MLP neurons of a small language model. Each row is named by its layer, matrix (gate and up: input weights; down: output weights) and neuron, and shows model dimensions 0-255. Each number is 500 + 50 x the weight over its row's rms, rounded and kept within 0 to 999. Numbers have three digits each. A neuron's up and down rows have the sign that makes its largest values positive.
Before each neuron's rows, "fires on" lists the tokens most often at its 100 highest values on Wikipedia text that the model never trained on.

fires on: " C", " B", " H", " F"
L7.gate603:516424436388569455535448484575605513507512516480531455464512515466535563498460674498551481507494441526483543551510476518474492412397476488546478531497513462524583414523398504525466531558505491547394520471518539563558552458532426499427517575416545583560472516560435449478543535548570475471571460491476440512558482469478462435522481465478464534494375571486515484492479499524390465464447489553466517585547453519468480476465541557531472527436491499438540647489514497443509492559566515415551356448509507559558562562490479450549480524408532582468624500473494565408459419502541531448500574500501522481479545575513584432439534486493512469441474469589536521475489528567539520439479484446520490483568552472498497481485522504511598459514481518500549379539501398619455554541500499
L7.up603:529506547419508603540584586558555562533485513551491543525451408545570561497502538491488494499506547474413558471508544537461571478560428505477493498512531489531515403443513563446606592553429524532428496496492385516497424450467450567584445546500504532537479509583501484495536548586516510590598439542530551485527563513510481511415378465481560493559548591582547547558450525470582540526392520534491510585494435492529467456550462541409398405503580552496517500484517497589476478531550570541578494433486492555500433497498453508615580520391513451466509516579475531535500590447516529535556477598503443457500590471520469432504581563539454494548582573475460493513490512464572528480511536503569540493525500510471509474465500402509385476533507520456486480498499516585392459511482566
L7.down603:527517437446548490532465513482516464584487494524450467556517548400546540516510576471491485496548463510452526619434432474535516486473489490557430483530527517499596397544434540530523556537516402556392479540514441537578576556504457469479557528471529621483545481498536492559441510520606460511583594549534485484544577474369505434518538546503441510436391533497571483473519520477386439456548415520414534614509498590496430458467485533528470533451521435460421424519537483398604488443609451495489423514506528582565532572479453473554503430374507504484542528490461508498425520466574429544555530519543481519461508560454512507410468549490471536521486434519525466484580456535546521462508389521466538516586486485530519442541511435574537481535397471477525465468502419531492498553493406

fires on: " C", " W", " B", " c", " between"
L7.gate694:457492518487453454589574543452524532554360480476572396512522462425511452496506502517448489505509420544420531504555449436585478500400540488594498429473513470544478419421505446518524552615514582469593551557512378474510556484497458519510461508479476615503491514515485498552542504446512578528534542481448482515542483445434443539605434466483541393491468531525514473545509536478488521442497500511504536456497357564507498468453515571508416520342501571585397555484412465451476530487543513456568536441507470528553475468572460484553576538443425583469509496506526505478505558496431463518438515437581427521534466509495521508519585507444478437473470592481492596582567489468539477563499573516565482523494510539495450572416439548514507464502427410530524494563481478493472545588387463
L7.up694:531528642528571538519469444586429460498453507504534469570508445544487543497517509402535473596466539599560516577494481640468456507515485499566601445502455454519457454481547488490471536553545459457452519477588479500492572502414477456422549559443564568460563493409491458507521497482502443542521555538457518423471491513460481521550572448524532516512443578479440538568409422518424601472454430426543449522514498489448537544527474501522460419486467552528447479442550474495488536512466508495493471447538544484648537513464524540555558479349526386540471529538410513543451559453569506409436483519553609449426498548533430466576478573463544433516505483575494422550480507571464483521521495491519589443556461483476524575462548468531405564511531558466424469536463416585503492494516546
L7.down694:519514616536466458462572513568539491419548566529472520515463505527487578518469548494521516503450459564455469507428467480497575413583458491500494459515517497483518506425420506460505416582516527452541378501397460515500577521428442467535419469479519493540507497447484483438507616525551455571506490492479495409421504459450548512498453432577587473534548553538506514506539503541377572536571502497548474545535521570426544473556458487528483525506532515580521604517508494584511434449467510402491544454478552492505511509481423536499566405385525469539490566420493476519440418369528471424430392453522479374473480516468588581425500541479492510540479467557555493508486598467471545534504539605476503501495512529440508604471431563522414491485419620469508424470525476537430449488423532

fires on: " |", "4", "2", "1", "3", " "
L4.gate170:484372426492453461504466534517504465670556526568406432468500582402569485526480425451515555442431507491470518524463490442474499520434563495481511524554532553531501508484484492520477467550459501419546479532504457470432431508494471602459519453596468585489471525584444477469515535451490445405368421595510482522541519497518414532545601449520469503492503504505542494469527493468483481497503614503363523382556480430515490535587590514461498435577413503521486563458538460525435571527411446518441446545597482596495550540505488542503491484497499521436454523489530503498495536436441579504473528527487423443492479540443471455554482472513466533545501544465585415514525485523515533458599531513440570466423570556440533489532402547432509569471507536663488508414442526468518487500492510
L4.up170:488615495473573549416478533587505585532469476462514562528473536527495485471511509466575473519528475579526458481464538579564466511510467395486513565548489453504483454422510444539534522479524464575552452561478530491517422569574592496460477577568531536522500499437473465463498525452500519430532523592507447448511544408502508388569534597491463500544509564553548473496501487528483540537430522534515526481502446487396386483453463525546468398475538513458537524487533552462520513472449435490412449631591511374557513546534504580495459556598513574555422528513477471467545545540522563488491474464617507470565498437489495505561388512449533450579535472431532608528534428505542492452503556424452585445516454505493525460472452571590559445450501464451534563498382524442408509491529622
L4.down170:528509533448458504526393564461473529568516543434495492484571533449529510454615478551530495549534486582573488431402511535463590453604398509570455454522530451459570452531448489509527459526576504527382396472460456517541526481571548463573472527466582402468409497471498557512408474504553548482558584515543528552573568473499522468589573414466468518476478517516545626513522523522503503521418602454451434486529515502538448523442532566487547407494451610582459444487533537474503463496490447481448441551524441550428517468517502557501520568451572497518606528417554452542494581496512472458532518487532481516359586449501476509455411524550474500436524476456514447477550480518522493561513395426481443531520435557586530482568446450504492515521438522609493473466526498535511566564441457

fires on: " (", " at", " Chart", " =\n\n", "|---|---|\n", "|---|---|---|\n"
L5.gate84:564557490503565583421352600559575484432529532522564543486502497462469507524462479498501507457483496513475528457438430496464424488560508548552476391510518484510510574448510550538500428482450488562491504574494503607562456520526399507471474523538541581548442473525463521627550519400504472503497582510464440523597460514569466461503473536427539400543464509484549539600454585495417533419394445501442482454433461581520509487483530521390489499475535533484582523610522521515521487496444553504503445391533475493443564536595507473505532489515482471514545370542572475471525480532581537521496454551499464548589546521489543439422490480467521441338563509473529514487494473459502476467539523523472549588567651548496583508437534440511508512468571432447575480465445482539488492518501540
L5.up84:473552495459479527374502508574525537490495531586504587520471449459478543548501508389486512467377507543572584435497465553459384445557594492466441483538494530547543572521462584455522401476497569518473556542486475570511404447534458503440519539512492576576419486505518474561559477439516423475600484469463492519550487539597520529465547567465606357513575473425515504513453568556431544471443437580450414454441480547558508557541516520435546557573449528475583476548460476461485507523481498468498465446521472531519553499579574461497553474474493454490567436494527443488562496527530498594550414560498525483517524571425490428461493511450557450430604477469436406459536441431502556502533528532411513567547559566468521515502517445515518461446569491403473586451485418532547489473549501
L5.down84:466558487518562545493449537453457485529518488458478426570550515417537504473528475425434431441458549453587506516425459495529502506547491508549515538487517578408480403522605623398525460563441455436499489508511389517471503535509438511440486417495581568486473517531449435488420423544461534517544534558524518560559435547609450515486417447546466381464447560482491486422513463482443463488482550399445557492572483534516485532444569586518491512469528528511579497435491411462521566523491467460437458413510558548462529505587497504520446360535443517447501541541587470412551518541484617513495471560506437530508565500479578528444480520508513481452485458546492585427459489459549461554478488544460534491472436454545583539515462552468435447532483507532585501548352415523515459453394502

fires on: " ", "0", "1", ".", " |"
L7.gate188:462547549585474488471516418509477510464635491500426520518537543439473492493563473550564437487493449495498544428558594555504510480493550471456465439537617479467510527439564512486471529439449538531497502496464514506503557589457481481437395428570500407500531478397436560481466516427538543507426454515417496485463430444562453540478501451538529430445418506544487485504451557530438461509549521521443440502504543522531522528522431537384548558540527541501410466500540534470531380527510577434488553479501527383455592509512580455498510471519448498542540490506413497559500486465529502530466485589424441507546517532482470469496529472517443610396506474508410617406448492458518432419551506578376553470566524525559434481471621500439483540468512565491536556410530554433474448473612557
L7.up188:497432478587542469528422579485494523492495451553447533455426422527515459444473497548509507458448457509466569493522572540540453511508564497443563447512530402558529539469556461561538444409549523556459513473532499530543555576466509620553552621489436440536555510455506463539561516503534498476444416450573499490437483431528474483502483483514519482410553467532518495485525510501429545570560588506498448524425450558545437569505441519407504531570471526496504482515444509490552397448481514541628413522527485542497560443515478421495513482497537505468514458553537513617542602463509554430489596575456548486418464491465455522528556406451507507462524464451479568422472592430441408528507444632413558369490434569526522466434547511495482450494505416409502510561471453499586495455572428
L7.down188:418455534559474424465466518486477529445510472504549493584530452494594492562523448434422532503457509486487554541470527407485436501548517482507483430443425494509516441487558472494481527513532469513494538483485444523464520532445422505472517573516476527499515521533562543466535491486461479528459544492518501578433442399483500525454518492567426538428566512485480501547621540408554495559538470515590537504418503352501647448556546558446439514557552490523531550475554510590547540500476485522555582485478444423390540486483533547426452413535526463545521489453523482539538562497567481575549541476534504544473528525550541584523484590459455493534509438404464482444540568469546556553520448497561464449378467557501555485451503466442507537495538291457547598572544487350463434551566495

fires on: "–", "-", "/"
L3.gate36:487445587350533456416497479551480468453546475572421533545503488593396487490526531480580540507552518485504582444476458460481488440550510425489459524499468504547492490508425492545386468545475523441478395422494605430443566507525462408513546588567633572472493573470498511444546467547541414599500402506518559492562458453507452484508426479551515438560500481520558517443500449487499492520519507519471446485458492516533472452469480509425500603482541473406490596526492501459537438489533523516484496435543532489434508409491464563512459542529515502446531428532437569561491464480440527486526491450556552460558560604498425520582507476409502519458516419573583553545559438455584526548568458603551557494602560539441474491490532547508603438569510498469441448443458532591482488477554501
L3.up36:512541544550526444484569483517508494427528497486454500540485546546542493573548443469546640554441444462398535559508477517546468416546492372384543452532483461529494389506396422610488450534540517494511422495603509495567495556460565444504496545554493542512510427480477429452451485478548452515483432483497476407522469492478479548430447584518510457481632484501469543470559488587447493549513496414431427548596551531456573450414481572513549559486501483448524498453371526500508543562482410473462442511509503493403510526481511489530487483526561475565530448482550436490569489573519528408533531496417460542499532521472435582523445517584452456595488589502489584508584496441445520546489505492432468580423418539562541553482455502493542472502587462383504550531526517532529463574531492
L3.down36:569584565501487575542536501511546562541482567517471536504497501441502611610546644558452517503590508445468583409500527555502491573465581523551532418516469487468458515458475542519527459480396569430558524425474576587462474541473452438501510468547546441603529418567580488541423502508527519472484480561502437526552522474503465550471426431400445504433575372505518533538521499499445509522555579516460517535436432480527503474488532392584611533512506542520483466451505453597544523535514539470524485462444450485566555431476520520482480464494526572515505505575566426650473509530479543608510536538514458453572514508438498512520475480609527480494454518513517437444488482496439487591483399470459528418478502514481479456428504511460447510427551474554531606502478526515547403434487420

fires on: " B", "t", "od", " H"
L7.gate272:434472448590511500538530521482495494558512542506541482522551524424477550518582584590623551528565500498500566416479483474489499365454451533479488496485464470457491453567530553504544524549463493417487448452529522488561504503514516491588508541469520476653456452486598536405499473468471462472482493454369505463466441462397482417551505472543511588490480528490510552624577468505458423439380419477425460504541557493608448519447455450503479412519489476365473536406511550473506509537465523488508476635525546538548439456522505587507439414458502526626499494522519544538476493465476548490556473422480493551495587481524570435510600579492500569489521477491468436518500489479483471466523573419546493523558518551507500442549461464443512569489477435540597494442561467461465389547491491
L7.up272:571376500472468464532475570509377490491497487542507548483500546604515460505485505462461466563539491538427489529510427497444546479465521489530479538475441480538579539371429502454416429399491570498526558556512472484518427512443429418454511487414492459525514465558508517524534584501467534490462514519437536459538531450539522557500525525494475441480479461516428539623458489408479522669433479454497523538614472460488520532598478490530441460397517516518485444516469442492484488485563447583513493521397494505590535504473453570544510568490391544535490482553453490484461561467556552511533533529507445531543465559499494638525427519565527458459580457512502547522466505533424555443501584515431562531535495606524424523430463353463587503463412493568522493534581508492415528443431550
L7.down272:425463499493401560556429503493498491506513493595444435516448503456546478520512559488489504497511460496440516537550433444483517438530451585511520459470534434536495439463530493504572506440560458506439465562469399543580367463504517483512486536473473444549500485536490504480479604496552458417521519492591559487447593461496576512531463489408494558488444518537476561504523477500425523522536499534366564493457593493535509393533486440478439498528437472568567511452496500524498514544602478518452400495582490543539551457431479576474467483432502529465506389469445461557504634527586459432579589415529443480575519558403465636456432492538541496465553487495491491516476461493622546415505429490508578486492453571527422461524481502562487585486486450550440532461528488442619507555455404

fires on: "9", "0", "8", " August", " which"
L6.gate290:544530511510451459496394526516579480464453514556458489379460370518423505508433550526490450575514521563576481453437535468501566554516549535489482532480570465519422464539507544476519475439485443569491468550467473517466538508549472527552463478468547490485509527466537475477525493577558486477392401474526481481462518491572495551475529436479512468492475497613362504603460539445534574548474456506577447442490465523535471537413517469411421490515476520453442484484496530491511430440455420436561490552425494492520463574527502504515528528437529575585438521495462552527599546474570399430590388406580538509534436527532517491450613527435531413420505496493497508537465591421598462567537446483398509524596498401512489476422409574519484489535499529456547507499506561535430549412529446
L6.up290:476494609546449537524474493522481514454462495574526468439513430501456473482578548557588539545410544553561549626448500493546410611520530456538472560398440472567489458519533604458646457480568429483538519620500456519467559542518506594537551441465588469525519577554466538520485565487576515549447519497531568557387490574669563520556485571536624488488525486493438488596562556433511497527483484398506546448510431543552493483440479498453519521571479531479553414489485447419542505506497511491537532510467464533478493514483510509431470446506524551531508472467481557467509536560501455488504411487509510520532470578575476467488546489461475377468504465525521579533466506454509543522547470434476492535498480462475602542459363545482463429479428469459447547560492455525425476468566441
L6.down290:528578553523511500498469436484494519434506510468539511538523491503457533519544519443462528502538508508478526460454484521413490521551514453558585513550446644531555481459514538499482500460453472474457500493478407442528543466503502432562403474500468373411502470498544465489540512597559537482587502478540360449543538413455576537512533478496492434521578434460552556414497479396510543613425537441492439479443508529530516575509501512531475479507551448502494488425506532523480427445551483421473544589482462509520527502441490536593522631472495478501450472569507562449528499565523438415495436437520515515513422464383463500509541548393347496498545502478489451507545483516407508552367587499543511453575435600581457450525427459570536475494435497516536421444449400434410499475488473

fires on: "2", "6", "0", "9", "5", "7"
L5.gate373:503459516506480452488553552558542412571487606542524503525459501518565524525512510490488461498451475447629447521523372533470470498504508435505516462515527424426531550575407603500523485569504492474554497571569484488545450535570620635474536423471464579521458533618449482406463496446512582563443508484435544464494519492460520544531440477576534551520539518443422458503521541527481524525488501541499517496485442527597502549520565494578607485441461576555470538525525411461519522598437438510568516551488483557468569568550486509445456473535445488531479494517638513517592459633491514486520493533393398512536552501518495557537485432464496523507432463418514466449441522527461533548588508523534552476462492496450465473447483530629501512431491463652513468412534586500472471522492463
L5.up373:435466484531542443554464469574447427495510500585498484465460382442525481460448524488437473566445437456555428547501490523430492503463559502419576485572452394515434524474478544534503505447529425460552526585493512494502535553505539602577481472537534569455457440423391508464509476370524472423534495552490537473452516437524553575518391447470567506544460494507347523539511517531455554594477531516499424461530456477550605554497529513530524459462511482508518447477530441429524452601428510420465504551434406485467546533523533470501559499453552555494547570593559472463504546552550450462543405547428419492444582505477472477498461554484494443554507532506411534496434512537492550475535524367570550458505533470468492569468575405564421472476517446552554495530499510476480530410396436
L5.down373:563549446429441491491452438487376465426578647459534482488505503488509548523586515484494484406518426513448507544488438430571500521432469509485462513502593576533482450459614399454512497493530504435512414475524575469531492584529557428472507430559524439528465522553544440504558594624543459509466468538478542444520466518551466465443470472594573498453468467496552475383514532541450490572429570539443451515475519548496464526535435437536526519465582531483538520518529528476556557472580363496584530493582525503429505544489491543499416506523496541513512410454481476481477504479488537435530484526558551499516629512539516586463551456405432551429563531521431550522599501477508459482528540549509467496432539487605526487661431490504518487421514516483520512526553493469485551506525616

fires on: " |", ":", ",", ";", "."
L4.gate300:466525551539552489582425478479494493446603475365554543478616560460516475466560538450554497484561508491505468465500560481434575498385478574497487407621503581561433472541532454504544484517437414500561585456511497494376524507483501520488493532525461548482449468451512556530529536527458435469450431450524503483475447461548423429570546631509565436567511502564508513524480447533519513464511521523474565447544436453548499501487524569522467460522538467454371470474518466486510650581471448459495549504479452555536554474432537423561415502477563527531591483410511460629468520462471601593507517455440513495445464524447537530492496500460593495535443493503430606475466475493516489486474602513448445477547419458460469506468422610451560524554558441497521485554576537550507507479530524
L4.up300:477461481458494546479496479457457539470631449622467594483441410492508549485436514524451592538464609505586504493561528481486510535566531383547424493557473449512550443503516514539471451486414539536556473485514480542534422536491521472483554586523418500520475498432417485557525505397547424484518454541596498455525494471507494399505497506520446441376412415541497561432503456551505320499490504498471484646499491495547547487409480469486423618591513474443545499518499494485442383534476530558493458404522512490499451490515494563475543584528506535524538484477478469547488557466472414505533437507542496405494558528533498446501540437541556522430601459512597512534534471469533442507519501509551591489424535462510464541562552515498461488461495446456497507457551538437495568492420379
L4.down300:542466517626501462529476531575520534564514467526543416483443568511476510554431513566535476528578487459466554506485567535414572578525651603555525467570489454446431501541541488477467493527470446532513556469490570566458598510527362508541452517578517516503486520538539496451466481476452505591475500476512505534500427516455586460490448553502515511580424537567436484509497499493536525473567523560467374505485540450541411442475464488546525495420417473497456490449456444457525467465458584435551519513521452485428538559420432450479485399481525499455418437381499509543514538555448478580561505441473487501489483509565549557492496565478511474525466487456469605449502497553471468606533430571440430558462478551516455549497398410426501557561555421475552561526644491452442565470487471

fires on: "1", " ", "9", "8", "7", "5"
L4.gate301:505541551500560437511518515529475583480522447565538514496507547545547608529471578502507449477529499491479526454476614520548463517423540452571573509426479480466482361470492521541502477463513453398452560482484567495407451473515498456512503532475502502533512437470552592483529588473450525484524475584461463519535498451515535495466473464495486517465462550527533428453439601455569497566545426565493478508488455560458528481460417542527479530567479451478433460525580523426457585579487496646557445477548487509532518512496518551550484514570491544496430532504436560536440507512605514528513537541443457473504580574530518435600558466511434459492471499549638451496476497390496524477583459522410561485536648526455437484515410642509481456468407406586539501462484450507544399509467387
L4.up301:471580456545526597516546521548621510585443513482541453584527480551466419594500508529566471531477525392540511538444468530465435514424480427497511510496504418472542550512535432506586459535502496548487567543391494551488553516525557476466473551414545470522492517492501591488454542414479572447516537495532494460404505535494526489546518517504636585420583530535519519475441519595447485458567566443527468533506415491552509491455569549406455540469525521527555487404477536514603416485531405508513474565544473589450575483513531568497401599517451499502433458499437475480557514504614538429524444436519495530530486456520508577540443500574519515450561524537436518445521490505631540442548474373476462373479511553545540480505469510466440537542525465511516448503438451552456554567497587
L4.down301:429446473479503416512542475530485576516628529490437506470476453511511438536579495532410468473550579504547498553451440473484468497374465426490370437485562470463475445461506586533467585486567500542612562520531532471637447498484581480512490460479501580482479431525487473521443468489454578515501555517486526588576506506440552475457448469564482468503481511594445576593523540549444487442459454505500534402563481462479470526615493426403509488568441523519611465508512439540574599447505478441481535499480517439458509526577491489505569430599555539566518490463431465543492396520525462522545510503519458510464565482476452610510512509543503646487503465445497399503514491525520556567535440536465508448522526512603458412414449490585478522569484479500509560497432532513561513475565548

fires on: " B"
L9.gate345:529540455578433487557492527508487510488548542571497409411497505483525439518514596486488534488491372576491516445517432481474555503495498446533467456468562573426516373553496492463516443458473469476476475455552516502438517462475545508436488483546466538484461489482477443628420511548527496563462475528489568474455528479473505508523496438430469445571432482498470525452495512476466467510402545589502560512518545517558479572469556526505440418449585474512636557523493506485513492504478472495530420516567581476549458518540462578496495497353436583506530394555524543453550509450573477462492406469474516474536526579504451404612576645431540573521560472557602564401469479411458503482454504504504542486473518610457545589523479390587498490496571540414469547495572464472526444524489435
L9.up345:505453607462451550465544562567511512426471434435524518544501509539606484484524463481488519489492464554412460521517382487423536499505553540512552497397578419512490468460508404465518506494508524540446475533434489513567442507588495485553449511433449483511441419550515445519533497628504548600451472494405453430475482519439483510435527458487526461486505538500454537550431467546453571513519445549557571563523551495454508432530405468515409543502472507546454504479534417498427449504473533507502454472475379475483489427464513559450520504360501446480468470441483522558444609430497460461537414492537507527580537548460485533530551459559566486561483520499352520405512412527494423379537547548540501454577560510564526438457504466511535548520524387452471444390571416518491476484454577
L9.down345:544522579460488517574598513566487404548495573540521597486490499500561461419435499449471505576564512578541526459549433466522635438508511473596410469475573514460551480521481534523534474500471537476512577548526424536501519497503507532556533580451468468535469417558493481500467537475527417501499538594529573440412484517437516414516501450496403485453381545541496517546525500546373543436442447484422530521568551533511498470586395463574563493512409497515511491550363497532515429431458486577452485488544484502514489542456413546444562495391417513503534476556418528499546570426537395438505507535478486444481510601471453543490488446488483527508531449472556463500478478539511570364515513537457518574548490488528477481490452468604486525522560575503482490378457446544481442477448559

fires on: "el", " B", "ur", "l", " Alb"
L4.gate95:507481418541509542518513534554440546621561412503550470412535583452539511454478493393570515496550440505486529491528470567402519527485565480562451469521527595419576451567462424453472431472562514602490551444601448531493429518520450491506553587521474554413392539480512475521476405607452543400513548510581543515386532471476492592565519488465527407575416445444493539579539525573531519500503512473463465517525542468491537508544574507560530573512464559512461586478520451544510483455584482465446465503517593491499539399485435507482553501472553508508570439498615523485495543506425468491463587528536453554466515469484441461453496567548510439500562527499450386564399552520535542484430513493477573502456600484495531493497553426564512556460570453434583493523469514503542504490444537
L4.up95:443486541482532539454479510596427444485568449460464455490484582476450477566484605370558443553522462572466415485511560503514395448497518423556468563501466441410562505506631441425467572422501589490468480500483529396577445407589547397491479532434474440552546515509492597523606572542515482563526493518451494481498546557516529503425565465436497487489520527545605499470501541533464477527510530461546417490502567474586578477510541491531506459441521505439518554560433459491593462493497453552469550539522510449553451407451567509494472483485473508491482459499523496484500553541502483524468515446553496479549552507505468485541506544436512564484495407531579565477478397613446540410508428512506565474482523613575404544477565490562535414498488474483533441525623421544428477505447511
L4.down95:441610538500475511485554545520522521532502470496469567497468571445457497458472517456489540548425445524455508459509437518501516431555505447490503489519451525422567483527532468453590366511481567500564471503493476566546426553529515454540439458527426569495474447489501532541489388602521522449517488449567504389415423451479571559433513527417475330537485490514464484496451519552431569507581498569480531581521477458540459524542494488513562494453431501598492538442517481605539596480419452504420439564472537477566477397436440499518521446453506510544561449624505494417485472497486498456490489455508482487509584454552459583553553472646561485412517485440569467448494552541449516498489654485525427492618437524578443525552451489485495497493530498457530416482539483521547512481535541

fires on: "1", "9", " |", " Los", "5", "8"
L7.gate580:572469399565569532462501498464474576471513500533475585485541442459518475515553579493515438474476483485500513416374555532475439493564537470497489515577518507458461485501436478526526559515451473572527607474489513484458459533476487536525452559474545562515489551512605420633440559516516484607559587540480537501542483500478431461483473516534546498542505540607548467554450517474519515430422591485544490536554452520560449567525439568398489543519438536433534631470511518518536428588530419537466476443522511373517544464467451582548431463575545541498452553534498492487433491475470528565486587474547469551467503458442535453521521532570445469468482543477530636473448510486500519513576498554458406436489450552473469505368396489554472637503576440520488549486434484505484567411434492
L7.up580:509540488450454492486492517574485525492499505520494433493421476576483517536473576422549586543514506471437451499485432543474428452485479519445438400488455513514545491450453585566474543404490495501568587574463467448438476473517447492597609432525406528478424486533511527511501514483515453492593493450383508521585606469444527517499571389424491471506424406478497495442510519509551546493414520596607469523494524571539494549529480574477539567436537450489560434501479512474569539520502447543473521494448567402417594430538473489496566471439471587490525405531541578573511523611513471467513492489481420596512456493459509442591456454462519449439494453550424558593577571426445504545442409525539491529500469480575537482438464461464478564496509493559522415544530421567485534436498538
L7.down580:568553507476504474421454569511431558433562470449567454501530561524498536492493476483414550532465515520579490539573560513562420476452474556462422428418538424466504511467495532475526531400488434626384448597500517582396471475562519510522479515516464440639425495382485507474573522532568520505527549519425500483596532566473409443509519472544455465513547565475536452480483501480545537509444476520548556549499464425481439514491567538556449515430446351449496536569516556560511501492525456598546537477556538480518533455544412441474516449514514446493560464509416506473516610434520556535570532486517430527520498431434496445540474534424465507593451459461491561520466395509476531614516391540516564515468507536580426442459548482439464455533548519543525470478489438504516560419492492

fires on: "–", "-"
L3.gate535:436544559427511647425572500539462469482587497494473490406478508557470520500412471474512581534478512504430515503553577445499463414487505451494469586441503518455495463601435555605555527508415553549479462518453531499527595477481463504507445467503528505488502427481533533424530502524553504535423472420517489564538586510449428563544424461512516557502576472414419498455438451541570548481479486513515590551675503554451449471434534443506580557492506435514461484575542470376563520478501480555465517441464475514485474499503482476465476588541510573449549550418376549523553508527507497451541494472569566517499542525502469496515452452540530514598502463481529545532400537525553473511500568494447552531453479563581504558430519499409490411494541535435612477606524489504470443495368499
L3.up535:577550492463471442572455559521521581483498499515495492507464532491525492520617571461446583459473522501520503556447476539480475441513460544504495444475538478503498563553508435446491499467540448418602494487594522469454583510488540491396533549512445493455475527473498517569553482514440560547567487499517425416565418499490559456447603550505558474512471449493482574490509591463454468497576426575404401451497493573423553464528458494456418566549604493446520496457419600559505544592539490492488525460627600486510575481519539501520545470485515448557427467546522455527470495524472551606421515433433426366559530499540445540503507436466486412422514571539524485514537449438473540491506471435549347508587531482497437473543473558483592521472443460486455504426519519588436490450532437
L3.down535:528538497583598504519458485479526576510507489462476533548462482497445439524488518556457392556431527495579450463424512484499513562491510455566480422600392423578530432417509559522454500572504450456505463543472491539380444573534499516557462413443490395533517551563545355502430508504532502512585498615530477498514462426492503449442416504475557521503521541519414434521487541520406512551430540541536563593505480479475515439481446430631513531512501576511509498499460543541539561442495510456545534535488567454459463518528462535503491482451492523584488406631593589556466448426490570507451502463557501491451440555537499528471456478439567485392538513547486429517538431524473475491486501475555499494576492474480489478464439505521476521550623481540508453463551506583632472456611487

fires on: ":", "1", ",", "2", "0"
L4.gate132:517462577456511498470480496512519467519491489560409513496578519540488454455461450537514621465470564483462550405634554524523620491493521548520453445558589592568530426549398436504438474471424480572605509518431523461480494529495607537486467519536532466510467493601494456483504565532425563526439471477507432401498472474575447537519506545524533581523416437473424490507501529591475458533482521468427494517507441483491426559489489566586378642498547509421472495511602405490524458636486495477477548437450510527457483550430446489462544506460534557509501464484548437478484516403494438560473490529500451550444462478465493485525519519495502483511538480575455597500408500463562508555553645496562458543509523568499579513438556475448502533507532391451466406544497510534441502506465488
L4.up132:576500490485546492505517527484529604517528409496443492545424520356530533441546576457567579439404603526529537561552575515436486407508567476463597440489411437472533581513507581528498484558474598500478423515499485500549618465543458508495487489543441478530522525454478499552602519360510537490579520446502508480552580602554451497430457529525574441372540524528479468489530521594564451529580526442483488523549529479487524508543503558432476463462499576467486541427450549512513596539430544506547562422537438466548496417538498502542435556532451591575410494525479467519471451568484487504534504535517534458532527558537599439425464512476500442451347470490469531522499514551460480494519489412506488595550514549465468521446477460498560408499567477491510522523580460445452481476479511
L4.down132:615433509451504452576507515486472524442451557431655503512424487493493507579454457514477470496561572514417572450447461522509517559553545513498460539479468513545449490471531505449547553475536563619548489507557497457407485625536481622499461482443532524518442500567501559483430525600437547523432454514557482413467427587424554480497579564530532492500476451483517476489437489538475504495570516531436503530485364542482502514466497421563538604425410583447558511548536490455560525557421581548517416459515500554446487546438510446480546471535568490553501525477591514503603495389452494531451494557492472479574515422512612529540496522540501465546577515506465444503493441597526459546408463462497435498485501481518475472449508502463422584523449513431578463515475507618571525538459507

fires on: "7", "8", "9", "6"
L5.gate383:569445501514387370532515508570449558429492477524538545496429477470509423457440584528416506593469558476453463565445455501483418515467503504564440524488482486410445506539420545494560496543542524465536575457612479469523514485483572535490517443549487495489558535476499543493500496551475523476451520526498544515407560488554558461526460435536513523527466550495460460547535573517496529459511567462539491536524522510511457559577471572505536501542522521500483485649549544394448396570535430563491507478473485525445433563482554465488425386460479465478433497531456399587495533451569583445491448518545477446478555513575530588521526468408452560482488641447561514438390483375492571528480494488519477575496586429451482460431451490573549555458562456478526536490544467465426592400478491
L5.up383:526474546527436438432489573611504417453457512489559484590413436469484478521549567517450492560447576510400516591486448514539422483476460535473397516398507551420497534600475514508586452502498465380566537502465467487553472515538461488551517383580479490504494468526499547492436502526416417513480509605544485447464504472564538441463514531429651506478546546522479553553553549559540497516494450489432451437556456535597536460488467497564453485530441520475509418589546523439554403511524481446488488469496457505498396535477485515489458542519540420540505425523495450490578472556626508437518503443551414453553560505472505502539524540405526544428474471499500529452522449456440533601512514553547537578566542356464446542485463468544511509435488458544491545467483478460418526494527393
L5.down383:496472471476518492426386473587456554503521510502545552402516452508439532539504498515422570601454527466499432564498483506516434411466466501551493456435567527458573500517488402586496501428503482472421502525501446469480464470501448481515498551541549454507554492432436441573513549478484560497488575560526574487462480497518480532537489475532405549505516532535524489498443446552422526474522562568438522574478540480573513541464473538556504454483472469460467586527546461451520489446565437561443445382379527451466539558527594504500415443413452505509545455556496552471370515490565588396480490578486550407506505506522443631523513474452523466513574567523556558482463555488403591639584454558472563493504490479419480548523414515466496520488457449450573435491445539404452451433434465